Weights of a small transformer language model.
Size: 13 layers, 11.9M parameters.
Architecture: RMSNorm before each block, untied embeddings.
Training: a variant of Muon for these matrices, 194M tokens, 5906 steps.
MLP neurons of a small language model. Each row is named by its layer, matrix (gate and up: input weights) and neuron, and shows model dimensions 32-159. Each number is 50 + 15 x the weight over its row's rms, rounded and kept within 0 to 99. A neuron's up and down rows have the sign that makes its largest values positive.
After each neuron's rows, "fires after" lists the tokens most often just before its 100 highest values on Wikipedia text that the model never trained on.

L10.gate372:37 52 52 63 20 48 52 43 55 72 52 60 39 60 60 72 51 44 56 42 64 45 36 63 74 57 34 47 46 37 45 56 78 21 61 60 57 20 87 44 30 61 21 52 66 53 74 47 39 55 54 49 51 29 48 49 77 35 56 39 40 55 61 43 58 73 32 53 35 44 60 40 58 38 75 77 59 54 87 49 38 42 61 45 64 33 83 42 52 36 78 63 64 51 46 43 43 54 44 40 60 47 55 37 31 33 58 17 59 64 59 35 55 58 49 66 39 34 52 41 63 27 30 77 67 56 39 40
L10.up372:46 48 38 69 31 44 15 31 57 49 60 42 28 63 63 67 39 49 60 23 62 51 28 54 60 40 72 61 59 57 51 41 63 23 78 47 33 45 36 49 40 18 36 75 61 75 44 49 67 55 39 41 49 60 48 45 66 79 44 53 57 57 59 63 76 63 43 31 66 54 63 56 65 52 59 55 67 28 80 51 46 39 48 39 46 38 48 44 71 36 84 54 51 45 52 39 52 50 66 60 49 41 70 17 43 24 41 62 53 71 50 51 55 55 79 57 37 37 83 54 64 61 39 60 34 46 90 58
fires after: ".", " p", " —", " b"

L5.gate596:48 72 39 39 49 44 42 59 68 51 49 36 56 74 53 66 25 46 55 64 17 34 47 29 53 55 49 62 48 54 54 55 22 39 43 78 40 42 67 65 18 69 42 29 47 18 44 39 50 43 41 31 57 24 55 74 64 42 33 63 57 80 54 23 36 59 65 55 55 30 56 53 48 29 28 53 55 42 49 23 33 78 24 57 47 36 60 37 72 40 58 55 90 53 50 63 38 45 62 61 32 57 65 40 45 73 64 61 38 27 52 29 66 38 58 43 83 31 36 39 46 50 54 36 74 32 65 37
L5.up596:75 51 48 49 51 24 40 20 55 32 55 63 23 61 41 34 66 40 19 30 74 51 17 46 49 31 51 57 49 48 45 70 67 22 77 41 46 72 42 59 44 44 63 57 37 50 38 38 54 63 28 56 54 64 42 41 50 64 54 70 58 55 47 50 42 34 68 46 44 34 56 16 72 81 40 66 37 59 36 48 45 61 71 68 37 66 09 43 39 34 24 45 49 44 38 51 25 61 38 47 38 28 37 46 37 43 65 45 42 44 56 54 52 40 55 12 51 61 18 47 46 26 60 51 78 35 50 69
fires after: "2", " ", "3", " on", "1"

L9.gate348:64 54 38 67 25 32 40 53 22 61 38 47 24 40 54 70 36 28 50 64 33 46 59 70 48 56 55 50 52 52 44 51 61 29 27 51 54 16 78 39 62 57 56 55 35 39 72 41 35 54 54 67 69 64 48 54 68 53 90 66 63 48 42 39 23 26 37 68 27 60 47 45 41 68 51 47 61 47 65 55 52 68 39 48 54 73 50 62 30 48 66 46 62 43 55 31 33 49 59 44 22 39 22 41 36 54 47 56 61 55 34 43 61 34 29 31 18 47 48 40 51 32 59 63 55 85 60 43
L9.up348:18 36 50 63 62 28 48 35 56 47 79 44 49 43 58 47 43 61 52 65 37 68 43 75 30 39 77 43 42 39 69 24 50 68 50 59 51 40 48 56 57 46 65 70 41 61 45 48 52 35 49 61 51 22 47 58 55 49 55 74 47 51 55 63 52 37 47 41 46 68 37 66 48 74 21 57 47 40 00 39 73 53 54 49 88 34 21 57 31 59 68 25 48 45 57 28 34 54 58 55 47 34 46 37 34 17 53 63 41 65 47 67 19 29 56 28 56 38 68 60 51 51 52 35 43 20 81 30
fires after: ".", ",", " It"

L10.gate539:54 55 37 38 34 56 54 44 55 62 40 27 22 29 62 36 27 53 54 57 25 49 42 39 74 15 58 53 30 67 73 61 67 61 30 45 56 38 86 69 49 42 30 61 30 51 45 51 68 51 20 27 43 42 59 48 43 61 62 27 60 39 51 34 54 60 53 47 81 44 42 28 61 56 58 39 68 78 46 87 40 58 63 66 58 78 39 45 28 22 46 53 74 42 41 54 56 55 51 51 96 34 28 38 48 57 55 56 74 46 60 73 66 60 58 31 28 41 35 56 56 30 58 68 46 90 74 58
L10.up539:39 63 82 51 47 38 31 82 56 62 66 52 26 58 38 43 39 43 62 61 26 61 58 44 37 50 58 22 25 69 42 53 29 36 56 29 50 39 37 37 58 40 43 52 50 54 39 31 43 59 48 46 44 28 26 43 35 63 57 66 57 44 50 66 62 09 70 46 53 64 66 71 74 39 51 54 65 71 43 56 40 49 59 19 44 49 29 52 66 48 33 33 50 64 49 33 80 47 62 42 52 34 68 39 34 27 66 52 65 30 39 62 80 64 57 61 25 79 71 60 26 62 34 28 23 39 42 10
fires after: ".\n\n", "\n\n", "\n", ")\n\n", "."

L10.gate76:42 68 46 65 73 71 46 15 30 41 36 55 60 55 35 85 42 59 52 38 62 55 51 35 46 27 48 47 38 36 35 47 46 43 65 62 32 30 61 61 51 61 53 75 56 71 49 64 34 21 42 39 19 40 76 68 20 19 41 65 64 41 44 43 63 60 35 43 18 58 38 47 32 15 58 37 65 52 47 60 39 55 59 54 86 25 44 13 60 56 53 65 42 71 44 39 36 59 78 48 32 71 53 37 31 67 48 46 62 43 54 34 48 46 66 58 43 38 37 49 39 68 88 73 62 58 44 52
L10.up76:46 63 41 49 79 42 58 47 35 37 46 68 83 49 24 57 46 40 45 36 61 65 46 59 55 42 45 70 35 54 52 69 48 51 63 49 45 46 36 37 22 46 73 55 23 57 54 66 55 46 47 47 54 47 53 17 53 48 61 29 49 56 53 69 70 64 35 60 49 35 52 51 60 24 50 58 46 57 44 81 30 82 55 74 36 39 42 52 63 64 69 46 27 59 43 39 60 71 44 42 33 61 30 79 37 35 51 43 45 60 54 39 53 31 41 61 58 78 38 43 63 55 67 56 15 57 56 31
fires after: " the", " The", " Se"

L9.gate494:60 52 66 70 92 67 57 22 39 61 67 30 37 37 40 26 77 56 38 37 22 54 40 74 81 22 41 27 61 53 45 61 20 63 55 63 57 21 62 54 45 55 54 27 61 30 77 40 79 37 50 35 51 36 48 44 54 49 53 54 72 67 44 65 44 68 33 63 33 75 71 63 32 57 51 65 44 46 45 31 37 11 57 43 59 51 40 63 45 40 63 45 54 46 45 36 30 62 40 25 51 27 40 41 50 64 60 43 20 76 35 70 56 49 36 53 58 65 44 50 60 59 44 44 59 51 44 42
L9.up494:27 48 54 64 56 43 45 55 43 29 63 57 49 48 51 54 69 58 36 64 64 57 70 71 48 45 61 52 38 26 64 16 46 52 62 35 55 33 57 57 62 60 62 47 53 60 51 29 70 54 08 67 65 42 87 60 53 57 42 81 17 42 37 66 31 53 46 53 57 58 63 49 29 24 34 59 78 48 41 68 34 67 35 33 19 28 45 50 50 59 54 77 50 32 53 58 21 43 69 57 43 25 28 70 59 52 47 55 20 45 33 50 86 19 33 43 57 51 65 43 48 28 64 46 65 36 69 39
fires after: " ", " was", " is", ",", " are", " |"

L5.gate335:16 37 39 59 42 43 59 50 16 52 25 46 51 24 54 28 55 72 80 43 52 49 58 87 23 71 32 41 34 44 53 47 47 41 36 43 24 35 53 55 50 50 29 40 56 48 58 67 43 35 36 41 25 34 35 66 68 31 46 44 78 26 37 38 36 67 47 37 47 26 38 43 38 64 56 43 50 65 68 30 35 40 67 56 38 66 61 46 65 57 57 37 28 31 41 44 68 47 49 61 30 25 41 56 58 36 62 70 44 60 34 49 21 33 58 60 52 59 40 46 47 54 27 54 59 50 22 72
L5.up335:37 31 43 28 44 28 52 45 43 36 44 20 68 44 70 38 54 71 53 37 30 50 60 64 20 67 46 56 46 54 36 51 50 58 48 59 29 48 58 71 34 53 45 40 75 42 45 60 22 56 53 42 57 42 47 46 37 54 71 39 50 44 58 69 44 52 56 41 35 17 48 70 16 61 41 86 46 52 66 76 47 36 41 43 77 50 40 35 64 58 29 66 60 53 36 53 61 30 38 48 59 31 40 39 58 35 56 49 47 55 35 52 54 59 55 39 53 52 40 43 55 58 63 25 40 73 23 63
fires after: "0", "9", "8", "1", "7", "5"

L7.gate650:42 13 42 40 48 28 33 54 49 59 34 39 54 39 45 43 54 53 48 69 65 21 45 49 51 55 63 53 37 90 35 57 68 81 62 70 37 61 50 56 43 17 27 52 39 50 40 55 52 39 37 52 43 39 29 67 49 44 29 62 51 66 40 32 59 64 58 50 33 60 54 74 42 84 30 26 81 58 42 51 44 65 73 26 40 38 49 48 77 32 62 62 68 63 60 15 51 58 49 44 36 71 32 38 57 58 72 68 41 27 55 53 28 55 45 52 36 46 40 59 54 49 32 33 47 51 61 43
L7.up650:59 53 64 23 73 62 43 52 38 55 43 48 65 49 43 80 56 59 43 55 36 70 38 68 24 27 55 53 26 61 38 50 65 45 50 70 62 36 35 32 48 57 30 85 67 08 41 56 64 80 25 47 52 30 62 39 51 76 61 47 56 34 72 68 26 41 57 29 28 51 72 31 56 61 50 51 65 21 64 62 37 48 41 60 76 39 63 29 52 27 50 65 61 82 67 61 53 62 42 41 38 60 38 50 67 35 60 60 41 36 74 57 50 59 56 24 69 77 40 32 49 57 55 51 38 67 34 65
fires after: " the", " her", " this", " his", " first"

L7.gate148:55 65 05 79 66 75 52 49 46 70 60 63 50 67 32 56 34 17 51 63 52 29 34 68 34 40 56 73 61 41 47 31 31 39 50 66 42 56 34 51 26 40 58 52 76 40 46 48 17 33 36 52 40 73 61 44 55 24 41 31 47 65 69 47 68 99 59 55 46 57 44 48 67 60 44 44 50 70 64 36 55 56 48 54 35 28 60 67 62 58 45 63 68 57 66 40 23 50 57 58 59 57 53 58 47 08 74 52 58 46 55 64 72 61 65 43 45 47 50 76 50 27 86 71 53 38 68 52
L7.up148:37 80 29 45 49 60 46 38 58 68 67 40 42 40 70 59 59 41 65 88 39 43 57 47 42 58 34 54 70 67 58 41 38 33 65 22 58 38 54 66 49 91 67 44 72 57 47 72 58 23 64 73 46 69 36 34 62 36 61 34 35 58 50 51 73 42 48 55 32 78 38 58 61 51 51 60 40 57 54 68 70 49 54 29 70 43 68 29 84 88 44 60 44 39 69 32 42 73 64 50 56 58 47 68 44 45 48 53 67 61 77 49 50 17 59 47 49 78 53 71 64 59 49 71 35 71 67 68
fires after: " b", " B", "b", " g", "-b", " gr"

L9.gate83:28 39 38 36 47 69 52 56 52 57 25 57 47 85 57 30 76 45 51 59 33 65 64 47 64 70 39 48 43 37 60 40 43 50 51 54 44 59 72 34 45 49 40 29 35 59 67 33 48 34 46 39 58 24 36 46 72 62 42 60 58 39 42 57 33 43 81 15 67 57 47 41 57 37 31 44 56 40 66 55 58 50 77 63 23 53 56 53 54 49 33 47 42 38 31 51 61 49 29 43 67 32 36 66 20 57 35 40 51 49 86 53 70 34 33 85 59 66 41 52 62 62 32 33 44 38 76 81
L9.up83:62 55 48 52 49 19 70 39 34 31 83 53 22 60 63 51 60 53 79 55 58 40 60 33 55 55 54 54 73 46 71 36 55 39 39 75 52 44 59 44 32 57 71 45 44 46 40 55 33 35 57 54 44 35 75 68 67 58 57 34 69 45 44 48 58 76 47 52 78 23 55 69 27 37 59 84 42 32 58 58 54 46 14 53 61 61 57 40 61 55 87 16 30 75 37 78 68 50 63 36 47 48 66 35 56 77 70 33 42 54 59 68 34 38 68 43 61 66 52 49 58 66 50 45 34 35 33 85
fires after: " |", "L", " tr", " No", ".D", "ó"

L4.gate366:64 63 55 47 44 25 30 29 64 59 39 44 34 61 41 37 32 48 62 61 59 33 37 54 71 78 76 55 71 63 49 38 67 54 43 64 59 53 73 94 38 91 52 47 53 74 60 59 33 58 43 61 51 47 53 24 71 28 60 65 26 53 37 47 29 44 30 66 48 70 63 34 52 63 49 46 32 62 27 28 45 59 78 44 54 47 34 51 51 23 78 57 48 33 54 60 36 54 69 36 61 47 72 66 48 64 31 36 50 53 57 57 58 42 85 49 55 36 53 45 65 62 64 47 46 73 56 31
L4.up366:43 63 42 50 39 14 40 39 59 33 50 35 26 50 41 57 35 39 48 78 65 49 48 34 56 40 69 43 41 71 30 54 74 46 53 57 61 33 63 99 49 71 58 57 44 51 54 46 25 76 47 74 58 37 64 29 42 38 46 56 40 53 42 64 50 40 75 63 56 44 70 44 61 51 48 69 48 69 28 64 55 69 46 32 37 60 53 44 36 29 74 59 30 34 51 42 61 61 65 24 43 53 66 41 46 51 22 22 38 62 41 56 50 46 69 32 33 46 49 33 53 65 54 53 72 60 52 65
fires after: "1", "2", "0", "9"

L8.gate268:51 49 55 42 31 69 46 52 35 39 47 45 59 58 35 61 70 39 66 36 21 52 31 30 50 59 66 36 38 37 65 67 61 87 64 44 67 53 58 37 65 43 52 71 67 34 46 57 66 58 42 64 22 69 44 41 29 44 60 59 55 46 35 56 15 40 56 63 84 63 40 36 42 59 50 39 54 46 38 60 45 60 81 27 74 38 61 56 62 42 57 58 46 82 46 61 75 52 27 48 29 63 47 38 51 23 34 63 52 14 72 55 46 39 64 59 56 27 43 83 40 53 40 40 46 48 63 64
L8.up268:46 38 60 48 38 47 69 56 36 72 48 79 57 68 54 45 46 62 04 38 74 64 77 62 58 48 41 62 50 22 83 47 53 38 45 61 60 36 67 32 62 87 72 37 70 48 30 48 61 69 43 61 23 63 40 59 67 53 72 60 46 44 15 41 42 43 48 44 41 42 57 47 63 79 45 36 62 61 21 43 55 45 69 41 36 72 77 56 40 45 31 46 60 68 57 27 41 60 56 73 41 32 50 65 46 16 46 70 42 25 55 63 42 45 52 40 52 63 21 48 64 26 32 39 62 47 47 44
fires after: ",", " in", " as", " the"

L5.gate152:62 35 61 43 67 53 69 50 31 66 55 55 52 28 42 31 61 49 58 42 52 76 65 62 82 42 51 45 33 29 52 57 37 32 58 48 71 59 54 51 41 41 43 72 29 60 50 58 53 46 61 50 49 38 83 63 71 35 62 64 62 38 46 54 41 74 48 58 52 54 26 37 52 51 34 11 24 41 54 68 65 43 59 43 55 85 61 66 68 56 56 42 37 33 47 64 33 52 79 72 26 27 54 56 64 34 82 52 41 54 39 56 56 19 51 55 40 26 49 45 39 21 44 73 49 41 49 70
L5.up152:48 59 61 48 48 64 54 07 41 47 54 45 34 34 58 19 72 65 44 69 69 51 41 54 76 52 46 50 49 55 63 66 48 35 60 55 38 74 75 51 28 38 52 58 76 55 33 44 48 63 42 36 68 40 41 40 34 59 43 40 54 67 65 32 31 55 36 46 83 48 49 47 61 79 26 27 84 46 53 39 64 47 80 60 53 54 54 49 36 33 71 55 53 48 44 52 39 60 52 61 35 49 33 39 56 24 41 31 32 41 22 45 51 56 45 37 28 44 38 44 52 39 45 43 37 56 83 61
fires after: "9", "1", "8", "5"

L4.gate112:65 68 48 83 45 83 75 56 54 40 46 40 42 35 77 51 51 42 31 49 16 57 81 29 50 16 53 67 59 42 44 46 67 49 29 44 27 57 68 55 59 79 56 39 58 33 66 12 60 65 41 57 32 57 50 52 52 38 55 41 51 40 66 45 82 34 35 14 47 57 40 51 82 47 52 56 66 20 34 56 61 53 45 59 60 44 29 35 29 43 74 63 41 69 44 64 59 37 15 52 50 52 69 66 43 72 44 62 15 73 70 65 46 32 45 61 62 51 50 56 33 56 51 75 46 54 48 23
L4.up112:57 46 26 25 36 47 65 55 42 78 40 74 43 22 60 50 45 61 35 69 45 44 49 69 48 19 39 55 47 73 45 32 32 50 48 49 66 65 28 61 72 26 41 70 27 64 40 50 72 72 45 43 26 68 44 43 52 27 59 46 33 48 41 49 69 63 58 61 67 48 49 40 32 62 30 47 63 62 59 45 57 28 30 35 55 55 60 31 43 49 81 36 53 56 62 47 29 55 60 35 23 10 59 27 47 66 52 22 42 42 40 51 56 53 71 54 55 58 40 53 50 57 67 40 53 67 50 44
fires after: "0", "2", " immedi", " "

L8.gate632:34 61 56 54 52 17 32 46 61 41 45 75 59 52 41 78 78 85 56 30 79 39 52 37 48 41 38 61 75 41 41 66 93 23 55 50 55 32 59 64 44 54 62 37 68 58 40 67 28 77 42 61 58 71 72 46 55 45 42 51 62 38 59 23 83 65 69 95 62 58 59 58 82 67 27 33 55 76 70 34 42 74 51 50 64 50 63 61 58 57 25 43 59 38 63 72 40 42 57 34 46 27 52 58 45 43 51 51 56 41 51 64 55 57 23 49 69 59 37 44 37 34 45 65 45 32 55 48
L8.up632:41 80 44 64 43 47 42 65 29 58 51 48 51 42 71 79 65 71 67 26 57 59 57 39 65 37 44 55 28 33 68 29 28 35 38 55 48 42 14 52 51 90 52 52 63 54 41 56 37 58 40 55 56 52 70 36 48 43 49 72 53 38 43 46 30 62 22 86 39 56 72 56 45 76 46 54 39 52 66 24 51 38 68 36 68 47 48 62 57 52 31 45 47 69 68 60 75 21 75 67 77 50 31 65 66 43 41 48 36 59 25 58 51 47 48 62 54 54 41 21 26 49 46 44 51 74 44 64
fires after: " in", "9", " S", " In", " the", " s"

L9.gate209:50 57 39 41 61 52 20 50 46 67 79 38 34 49 51 55 63 74 52 48 49 73 60 71 64 43 86 21 45 51 42 58 74 55 83 58 48 73 81 23 42 45 36 49 36 55 48 61 51 50 57 67 58 60 58 56 43 40 57 75 45 62 35 68 60 30 15 68 33 64 58 42 36 47 56 51 33 75 78 54 36 32 52 31 54 42 49 42 39 37 55 56 39 33 60 65 14 68 54 68 74 64 41 32 73 45 68 53 29 66 49 46 63 41 52 54 60 60 38 74 69 50 40 47 39 62 41 64
L9.up209:58 41 65 53 36 54 45 40 51 56 48 13 33 52 36 58 71 75 54 62 41 40 37 34 24 66 25 46 53 51 22 49 66 65 47 43 41 46 70 62 21 78 48 45 65 63 81 49 55 45 42 45 46 65 41 41 55 34 72 42 37 24 77 79 61 47 63 47 74 43 63 43 57 55 61 47 52 40 52 59 44 45 46 69 35 62 63 68 40 79 51 89 54 37 54 64 63 37 30 63 33 43 50 62 23 62 26 31 22 49 44 06 47 55 47 31 42 50 65 31 64 26 59 46 40 26 67 69
fires after: "3", "9", "4", "5", "7", "0"

L10.gate306:57 52 42 66 39 71 38 68 59 23 43 55 47 44 49 54 49 46 38 60 30 53 53 42 09 55 41 57 92 63 51 62 42 43 63 78 42 55 71 44 65 36 39 44 24 60 70 39 50 50 46 68 35 47 49 34 58 22 71 50 56 57 54 66 41 46 84 57 58 38 46 50 43 61 50 41 73 35 52 47 60 48 58 58 47 62 36 46 68 62 24 49 36 61 48 35 33 59 77 74 31 42 41 50 70 44 71 64 27 57 72 39 38 43 63 60 55 64 47 32 43 27 43 36 74 58 51 41
L10.up306:45 44 34 52 40 28 21 46 49 35 22 48 58 74 39 32 22 48 32 98 37 37 31 40 30 50 60 29 74 63 29 50 18 62 49 53 31 54 65 92 29 39 51 50 53 35 47 46 44 38 57 63 55 61 27 65 45 48 43 66 29 59 50 61 61 56 60 69 61 58 51 75 37 77 82 38 58 36 45 62 68 75 30 42 35 42 37 39 29 41 49 52 44 48 46 49 45 43 70 23 70 43 54 50 69 54 55 31 59 59 53 64 56 57 84 54 47 65 22 53 62 61 36 15 62 64 14 46
fires after: "2", "-", "\n\n", ":", "):", ";"

L10.gate184:34 42 44 39 59 48 33 72 49 44 67 58 54 22 58 54 42 29 40 59 54 65 57 51 39 64 67 42 52 50 23 56 69 27 67 43 52 30 48 65 50 69 39 57 12 36 67 62 50 65 43 67 82 56 59 53 47 49 21 52 53 27 15 24 64 50 63 50 50 54 68 17 79 71 29 14 52 73 33 53 66 51 62 50 59 32 49 76 38 30 61 48 59 67 55 50 70 49 37 56 53 49 61 37 59 62 36 46 45 53 59 51 38 39 46 47 57 40 29 69 23 59 51 34 44 48 39 47
L10.up184:37 39 56 42 64 41 64 72 63 48 53 45 61 45 41 42 63 69 39 33 56 59 88 32 52 41 57 89 63 35 53 74 56 46 54 67 51 33 41 22 47 51 73 42 33 57 53 43 78 39 64 61 51 59 63 55 52 67 46 37 56 59 37 55 31 72 23 53 55 56 63 47 61 55 39 43 54 67 65 64 53 59 48 43 72 69 41 60 53 47 36 00 46 45 61 52 37 92 84 59 85 28 53 57 45 37 74 61 47 44 56 39 35 66 67 51 85 68 39 52 31 51 24 47 49 62 56 59
fires after: " the", " in", " In", "1", " during"

L4.gate619:44 25 33 21 62 41 64 48 49 39 61 52 81 38 71 55 35 31 57 62 46 42 47 21 60 42 60 61 55 49 17 40 65 37 61 51 60 71 34 64 44 64 71 67 50 35 49 67 31 50 44 51 44 38 78 34 46 21 55 49 49 62 68 60 66 46 62 53 61 16 43 53 63 62 66 45 28 69 60 64 51 51 66 34 34 48 50 34 41 38 65 69 58 66 33 52 19 77 54 65 27 14 45 64 36 55 35 55 29 61 63 45 57 49 77 52 29 53 29 21 24 46 55 62 55 45 53 49
L4.up619:57 33 38 40 69 56 62 23 77 41 33 39 61 63 84 60 48 37 34 75 39 34 72 31 53 31 67 40 44 51 34 54 14 57 55 42 50 57 35 57 50 62 73 91 39 25 37 59 63 32 56 51 55 61 62 41 38 23 45 65 49 48 38 70 29 28 40 38 68 33 40 50 39 61 47 39 51 42 54 56 56 55 36 33 54 53 60 42 44 45 39 58 60 53 36 49 40 70 58 42 56 39 45 45 42 61 59 40 40 73 62 32 62 43 66 42 36 33 40 43 41 33 84 41 73 84 52 31
fires after: " ", "1", "2", "–", "9", "3"

L7.gate356:56 31 62 28 45 69 49 50 34 46 30 37 65 60 48 67 44 35 58 78 45 65 58 58 73 61 77 66 63 56 49 44 65 20 43 50 24 43 77 52 61 70 61 49 66 65 37 69 54 42 79 67 56 57 67 69 71 61 46 37 61 63 61 11 31 46 56 41 61 34 52 68 64 55 39 36 52 58 24 83 49 58 72 62 52 48 26 65 57 36 69 58 68 74 43 51 38 57 83 71 30 44 53 42 32 46 33 42 46 49 52 23 60 42 49 48 56 58 57 00 56 43 22 81 60 48 49 20
L7.up356:64 37 45 39 79 44 54 40 61 28 45 31 35 55 60 58 61 52 46 64 41 79 60 48 38 63 43 54 61 48 70 65 07 54 69 50 50 53 45 61 69 57 30 52 80 52 56 48 43 44 54 32 31 27 32 32 61 34 54 63 51 42 53 29 32 54 49 48 41 17 81 34 61 63 53 42 34 33 25 59 53 69 57 58 60 54 38 62 61 42 48 37 58 63 33 43 54 44 53 51 59 27 48 58 41 67 43 40 47 44 59 75 55 50 04 45 46 44 68 45 69 69 52 55 48 34 57 84
fires after: " D", " Gr", " C", "D", " G", " P"

L10.gate242:80 34 48 45 67 34 28 58 48 37 64 41 64 41 78 63 36 62 33 72 56 80 50 41 25 55 29 49 67 42 36 25 49 35 48 36 78 43 52 70 39 80 35 39 64 40 31 69 51 71 55 32 38 61 68 66 78 51 35 59 63 34 72 39 41 45 52 51 37 46 29 56 34 37 43 33 50 62 43 41 45 46 62 67 28 73 51 38 44 79 58 31 59 62 38 33 69 32 76 08 60 66 55 22 41 52 70 50 47 36 38 50 58 57 36 41 48 57 58 44 65 38 41 60 44 53 50 44
L10.up242:81 33 49 48 58 37 32 43 44 53 54 59 48 41 78 40 55 61 53 25 86 45 54 44 21 43 48 58 31 21 51 36 35 46 34 51 85 52 23 43 57 65 68 33 63 64 56 59 22 63 50 43 24 56 46 51 74 55 66 49 70 60 84 46 38 47 50 54 38 68 54 45 47 70 46 30 55 66 14 55 37 58 34 50 54 87 40 36 51 41 57 70 74 56 55 45 60 45 72 24 49 71 87 39 54 44 68 50 35 47 41 65 42 36 40 39 54 58 46 35 60 43 36 61 28 64 58 56
fires after: " Gr", " Jer", " C", " Fern", " Bar"

L8.gate617:34 52 49 58 21 32 55 71 33 59 38 32 33 42 59 29 61 49 70 25 61 36 37 25 65 58 26 34 75 50 27 58 40 44 62 46 40 21 51 64 48 55 42 45 42 56 56 39 38 36 51 53 83 53 58 70 46 82 69 47 50 79 49 36 32 42 58 52 66 55 56 35 39 80 59 70 52 79 50 38 58 51 46 34 66 56 60 37 55 54 69 47 52 35 18 48 44 28 38 56 61 51 55 46 31 38 88 60 53 40 85 54 75 48 44 49 55 86 51 64 39 46 53 77 43 50 56 81
L8.up617:32 43 63 31 57 34 60 48 65 68 39 55 54 29 19 23 50 48 24 29 60 58 68 57 47 49 23 70 43 49 39 51 49 36 59 57 33 30 50 67 44 51 60 66 39 51 46 24 37 50 62 89 67 35 28 60 50 64 43 41 43 76 28 60 46 19 45 58 48 41 51 34 52 53 47 50 62 36 38 61 42 69 44 55 67 64 33 45 54 54 26 50 58 39 23 37 27 51 29 49 67 54 54 71 39 42 55 53 44 52 40 26 48 46 44 52 52 49 45 58 71 67 73 65 37 38 60 65
fires after: " ", " on", "On", " since"

L7.gate454:65 78 43 67 81 70 63 46 57 33 31 43 18 65 41 57 57 35 66 27 76 42 84 34 52 48 39 61 50 34 43 44 46 35 48 26 39 49 31 59 50 89 43 68 47 58 62 74 53 74 62 77 48 76 34 42 55 47 44 46 49 47 61 56 30 49 40 58 30 50 40 70 62 13 55 24 51 43 33 84 66 56 62 60 70 41 47 49 30 32 42 68 39 38 68 58 59 59 73 47 62 43 59 69 49 50 58 52 44 59 63 40 52 38 45 50 42 66 28 58 44 62 79 65 45 58 38 49
L7.up454:45 65 50 59 58 49 47 61 32 76 33 37 52 61 45 48 64 37 50 47 61 30 44 81 65 42 59 53 22 33 58 47 74 35 41 54 66 61 36 58 50 69 64 35 59 65 75 87 26 46 40 70 62 43 36 49 32 50 60 27 71 37 44 51 40 74 48 56 11 51 32 70 44 25 47 50 73 41 56 74 55 23 49 62 66 30 59 41 38 40 59 67 36 51 41 53 70 34 55 52 41 58 22 51 39 62 29 55 49 48 59 48 51 44 58 43 61 69 65 33 45 83 60 52 31 58 42 74
fires after: " the", "H", " a", " H", " A", " The"

L8.gate285:49 60 53 30 35 37 57 42 54 10 52 12 27 57 43 37 75 23 38 61 30 65 28 44 66 61 45 55 76 69 48 75 49 51 50 42 45 55 44 74 35 45 42 53 34 38 78 40 51 46 51 44 42 39 37 78 30 45 52 37 31 49 50 68 37 18 64 20 47 34 34 37 72 43 55 79 69 65 25 70 58 61 22 59 77 31 43 34 43 45 52 48 26 38 36 56 88 40 23 45 31 50 70 38 51 44 58 64 45 63 52 76 43 47 44 59 41 46 44 64 30 50 83 59 70 72 63 57
L8.up285:49 36 18 32 59 38 22 39 33 50 51 54 60 62 62 58 51 51 65 84 57 49 72 57 31 43 53 49 38 48 55 77 30 65 68 29 31 70 32 61 55 66 76 59 40 55 54 53 61 79 08 65 78 40 13 49 44 43 30 43 30 67 53 44 53 70 28 59 58 34 65 55 57 72 22 49 79 54 44 36 34 49 43 75 22 37 62 58 48 50 46 50 45 45 61 19 36 44 36 40 49 43 52 33 54 44 53 57 53 48 52 26 35 51 53 77 47 65 32 28 88 46 36 52 50 51 45 39
fires after: ".", "-", "1", "\n\n", " office"

L8.gate53:52 79 39 49 65 54 65 47 43 64 40 61 54 53 42 40 51 43 26 49 59 64 62 37 23 34 63 31 63 73 51 50 68 48 36 32 39 82 54 43 75 42 57 43 66 64 80 38 48 49 54 51 31 56 58 70 73 14 40 23 58 42 59 29 58 15 45 85 58 28 50 56 65 45 51 60 79 35 48 74 29 48 67 38 73 56 54 35 67 53 31 47 22 15 98 40 36 43 59 56 61 50 45 76 35 70 46 33 63 24 23 44 74 42 20 74 35 50 48 50 55 43 58 61 32 39 48 35
L8.up53:60 55 45 64 67 77 72 53 54 74 57 55 36 77 71 45 51 46 35 42 37 23 27 84 61 38 44 50 37 42 60 54 26 41 45 50 57 22 28 37 44 68 54 33 40 58 26 53 66 39 47 84 57 51 47 49 31 46 20 61 66 36 44 47 51 62 70 48 41 35 31 53 36 39 67 29 78 30 56 75 60 42 48 85 56 45 48 36 41 42 80 56 17 32 45 34 61 32 60 26 37 41 68 30 25 57 48 47 77 40 51 48 68 22 69 74 64 55 61 58 52 72 62 51 30 43 55 36
fires after: " the", " a", " of"